From a checkpoint of a small transformer trained on Wikipedia.
Architecture: LayerNorm before each block, biases, tied embeddings.
Training: a variant of Muon for these matrices, 1542M tokens.
MLP neurons of a small language model. Each row is named by its layer, matrix (up: input weights) and neuron, and shows model dimensions 533-628. Each number is 128 + 32 x the weight over its row's rms, rounded and kept within 0 to 255. Numbers have three digits each.
A block is one neuron, or neurons of one layer that tend to fire together. Before each block is what it responds to, as a language model described it from the Wikipedia text at the highest values.

Description: The last cell or closing pipe of a row in Wikipedia markdown tables, just before the line break: sports stats, election results, discographies.
L4.up121:111088141116116189146124091083122130100161091099127101091110133148134143108121108118145139173112092143156137104152140123111110114158125132171146088048150117114136149108163161147158140149098138190133142149119147097098159131169154159150129139140135152124101145117104130048082092162152119147

Description: Prepositions such as in, of, at just before a place name, or the first piece of that name, mostly after a venue: "Museum in Campo", "in San Diego", "Battle of".
L5.up108:139086098148138210049146150079111125125199097110145139148106121155056095104146133111136074119108184135192113130083081124129132217121161126133123129137158124098145147122146125160155092167144184116124124130098133108159171185111188121145145121205136178144106088173097132117080099209136128136
L5.up949:141167135117138143181163124121152092151080146086156091125119121154185063117128144133116123131169115137130116076061160114159153144106112125124128144109144150156161139136117097104063072095141136101163147092094127165122139167128169183168089150089150133124134164157109103048124155082119130158
L5.up1160:120150112102172167112188094082146114127101092083165150120096111127156143107122102152115119090133108139134122137067170098095168199115153093120120173113166089096116161110161107151085114164144115144127119124131096134148151114152164153143160151135169100134101179101129073117100084136125105144
L5.up1181:161111144113131054112107115141117082150107128140167180139119053131095093129153146104110129125054123117108092128118119097164106118139106177150189088115167149123135092129094146113094142142110112151136131074116163119113123158106122173098165116148189119130096135056100135109129153130140144156
L5.up1318:112127132138165093140120104126133148088110096122083083113153144103167110082104122143184163070121098109191137121098087101117106063165067163109084150131095123118149115126090185121097053129170181088140155103086183148116124119102109166140161078176091146194137143164154068102177125086123154172
L5.up1371:139103117129135103068100160175097068116083159073112142109108153120089030132062090141161110158081100099183125112108138119127127147121118148154179122116144052129145111143123079147155142159113088087149107084102122137140095185182158139098136106106152167177111136112166138080170122139154126114
L5.up1386:091121175069192140135180144089130124133150092149169095087136141130128104105073151136106082131068134109139146144152155127173170120142146164172185065093157123115128133123200119079102135155137154055073140103133168121158088130153198105073142106141138153122101078209148101088116196141119147191
L5.up1408:165139149089167102154177128140134058120059112114147171076146127146083086111117151157152087121087087056150122130102143130152103097144111146178113137150145099126069108081118108089101088179073096162192123118128168132089141081119165191155143122141160092156143113120107093101116092081160127155
L5.up1581:148112177102106162102119194076094124076080181097142134135142077141187129075142146134187075107082079090156102115124116100190163123128121184146091096100100095169125114160201114071124103165134095085114105148100107119107121136148151106077152124086151032146142069117122176124177073105142131172
L5.up1749:164160127152170109104162142125131140116114136109164118134137130117108072103079107189145095067165116152110148149131140033074111118102076142142128161169079098149149155148131083058082091096087154067145137103154178137094122129138159136083141137112105113200094107135100126176106100163099165156
L5.up1770:101152161197041098147097123148162197103171079142182102103093115131076149191154107147092138127101097100097134213116102059163113094161154110159089132127092080113173108135099117141126085158145159143171147126063154143123119142105099156113132181125109137143101113131105208129145104079163130133
L5.up2117:120122145101110110149086122112114063117072122095169140092100056165083092139109132162190132112090105142115152138123107055188138141137117172083117145167145082140120153129143087119104085145160079142201110094107124160112140105092144130131124095104167069102157178164140106068124106118097104145
L5.up2246:140105138096109145134162135130075141162127141195098120168142086137130148104150167088166113121131135172070159129115169139137109096122120147146125042133165117120065176132144116077117182138157160183123134108178124153081139141132152138133167127142078117117150118124149124170106124149173166166
L5.up2298:191150177049113059106113106121152092117094138123187103118149092093165083093099178158140108132044114118093085147172066123217089132132137149160091086143208120116091127103112132139146081091186085170122110118078124135113129148108165173182154089116168085124122114127082138098163118132116157176
L5.up2457:143084120100134105151147139134104115089152146113151131192105020129130112120154130123168141153112157063090124155115093160151160096083124145126167071151096113129138172141108137104119125142109116135168095099195126130147127136100171100125133162202184147094116134099165138084081081083157131145
L5.up2489:115134136120156097097137143083150070177090149078202076081102158103145078127100105150134129131101092150068135096161087102189159132147092083149120127082161153100089093163140060144110073097116110165150124131142103168100106153105110136156148173153150127079121161144041164152142142157111169179

Description: Line breaks closing a wiki table row after the final pipe, mostly in sports stats tables, or a paragraph after its period; sometimes the last total cell.
L5.up96:122139114105167141127178168085047133166080115154135148092096164148170116101096142159200113139062139179068134171146130084146092102141139162138106106133170127113183028119150135090112120116118172125098216148184158126176147126126110121126138117117086099119130192134099094073227137128142154085
L5.up152:187162145145147125098131116086085135153172141081089170106126132204138156154141166086124147127154065110109143144147092119156101123153132137158126117136148157135188073140146122158122149122092114146132118160146144103132169115123177103197141147158131110171169143179120102059165087142201147128
L5.up524:117115050107156102128152157041134117164152038110132114112141141117178180119103109085101125099059105126156125122122178181131123145086136176073095059129130109085146082192115129161133137084149150182126146125118100171159118112125107181112100113160081131121083128122123132127165174162176118154
L5.up842:085084146131127155136155146103128133146099077135124148136133046172160134131133156133115114169063161034126106136133113134140172099122119134169089167130162160068163105075179182116114149084123115123157114172139119144095182121139112144140158119137138112115137141139071087106091115107185128132
L5.up936:178096125132113161131124154126093109097127154122176142149161116116115139143133090143181173158140156141141106045150153082117099132082123099084143115102131138113128066112126121129110111151154129131143216103109135184143095106131189140113209147165086105163128179157156093113156074130138120173
L5.up1524:110161163148151124153146122080134163094103149128099147143090070137129162204115103105129206072136099138124168136104141076106172048112150129107169112128125137113109115169103132132159120191129141120101096168158087136184133164086121184136119091176152093110118133104116185106111093141193132101
L5.up1538:155163154130178173148116154109106147128117115113133136086077074134174147100080106100104137095134145126129187125165089126129090132102127127144150107098174043134090113152148123096141165164138125122112126148114101081124082103135200136094169092120134132126137170117103117078144075163184136129
L5.up1590:169158107074165170092137150173171121089141118110114200172087128158140142135038157162158170105101164155099117170210140115078131117077143155154133141135113114125181119087141147165173129115107105093107191165160124112100109113175078152119213118113129175117102136149095106094094103054149135139
L5.up1801:194107086109080181131155138102143119114133061147178115166137129180138111155097101148161135128145103114073132143158139154132166100081176087108091176122161158132182061122146162103128129102171168145133147140147091084107113144135147176091130101132138146092124144137095136146106140149158183152
L5.up2156:090142114116130156133133138113177129110096161108109091067136101104129139162094115099180189084067126150164167092133154114111114120114135176103152061115172135129203126154114150113106154113110103151151115162135157139130156135143116189142076098112178137121071169093107110122117098100180140105
L5.up2225:101147146126155141174119108147138082111159108116129039155179133110105088164186083114122145158140094102174197113192087136106150160080118137093117126130093121109133065165134188104109138124126084178157099121103075087128107154179129132101140146124117074072172134119144085098122113149118122210
L5.up2339:088122154162153158148143129159065125124149063104166128136174122182202136112079155139110148118147148117106189134105171153133065093113117234118095090109155094196113109129184167120158072121138119113060149090137102089128116077111152108133112164131089115118096216151159124054123135212126156155
L5.up2482:195134092174142131155176088139066179151121104151122122111173169136134106115121106092088177140176141181183180141146140117111147186142106073145105122138116124146156072160105129150090048145124080156156175158162103217137093114124110144185126123114158155130097146121132118111156154094114112149
L5.up2547:117062081137049167145201122139195098158129120097081150125137065143168135096133101174209123126174078140142202146148143106136145075097126113088103080152166148079162035130099092149182097151125112120106163142179105121140129200129133222146128134124151129088101134146126148109119097082196171155
L5.up2626:179123089135174163145138174181150102144215142128131187167144109117116072129135170126127144150106115154082119141134107123169144066106164145132127119081111126165115111142169172180097094071153102129091133151115048128140067118146141169131146142135177200090178130113121137087136115090188133178
L5.up2633:120106155089123123109145158085094150185148178147167182176118173126136123083136147100115123128118123119148094179142146182114179101101101208083142188122154129162119138177076180106192160129140145073102125077152125150085130081066121149102088115136161062096117113145084128131168161177117159111

Description: Newline tokens ending a Markdown-style table row (after the closing pipe) in wiki tables: filmographies, track listings, sports results, election tallies.
L10.up634:123111127127183144167123121131147167132141111205141100147080101139092133184158152126124144048121144088125151155105129159133089132079113133116088122127107136123147110134136098150053172118129216103077114150113168103146085172107107139142132104177071162141157097109146155098192061093146174107
L10.up681:097109148100169089143156144165128097093152124130149134170157064090136131102128121077178096122143191085143129132198081100134104158090159156089099146122142134100080123147153142152097161140133114158141075105135137117148108107140124134116105163106105192162177112131120128177102131105098105114
L10.up1588:159176138165139135112111145072129129123138175098078167147114079144116123143111122118168155115174138075092160129057147137157125102153103069161149119104133107156082118106104102163087139139169133107107154124163118109128123148105158151057150119183132121125218146078055180108130100110090118121
L10.up2094:140118114149155194198152100164161140156152169118119158070089096129120155081118145154125119120147118017098161168153135155110100150105113122066138093142142093124094129123140131090056144128160097098131072093083149108154101139168096121128140095120084150112110087124089137131198148072177151130

Description: Tokens naming or leading to a location, mostly city or state names after in or a comma (New York City, Memphis, Maryland), plus motion words like to, into, entered.
L4.up1187:159080153093157135093121126131161100123091075146157148094142068136121072127077142164055133175068040109144091161167116106135113167145153153154113098144141092189123097136129105128148081134088091172139126081110100145130167194093159159106183083147171135172139111130119092128090131085127172145

Description: Fires on the token just before an expected city or place name, such as in, of, a comma or table pipe after a venue, or list dashes.
L10.up1855:103164167170092159103085091113114094141097178145159185095135063134108155126135148155117131133148173132104108119137141140138130126130187097126140120154158112117113109141139108120127092154143122134129143150160136113121085181126169123022114098159135113127133122110095143166132133166151098089
L10.up2146:128067131153104103112141134083129121109137094098151133136088114157118161109079140110131168112112094146182077118113108120172105117062087162052168162092133139086128199208071089153131117148104111131188188090067122131094134142146195088167097087080125148122114088083087079134159166119139166109
L10.up2312:110137157134137037134091147112133108168116131094150141154121113113173108131145136109175161231100021165158111199158156093100120138141067139087133117086120155100171145153161102097149052159094124146140141132095154095045125130150146153143110187129152087071085145081103149150057149116130089097
L10.up2376:135154175102130140105090144158108103112130133113143132129106068192113106089105159105124138057187167148110138183160144141141124141061117157083105130133188166091116148122096106047141091122145107111155165112145098088102124064111158139111138185172097151133114072148090145089170132135155139057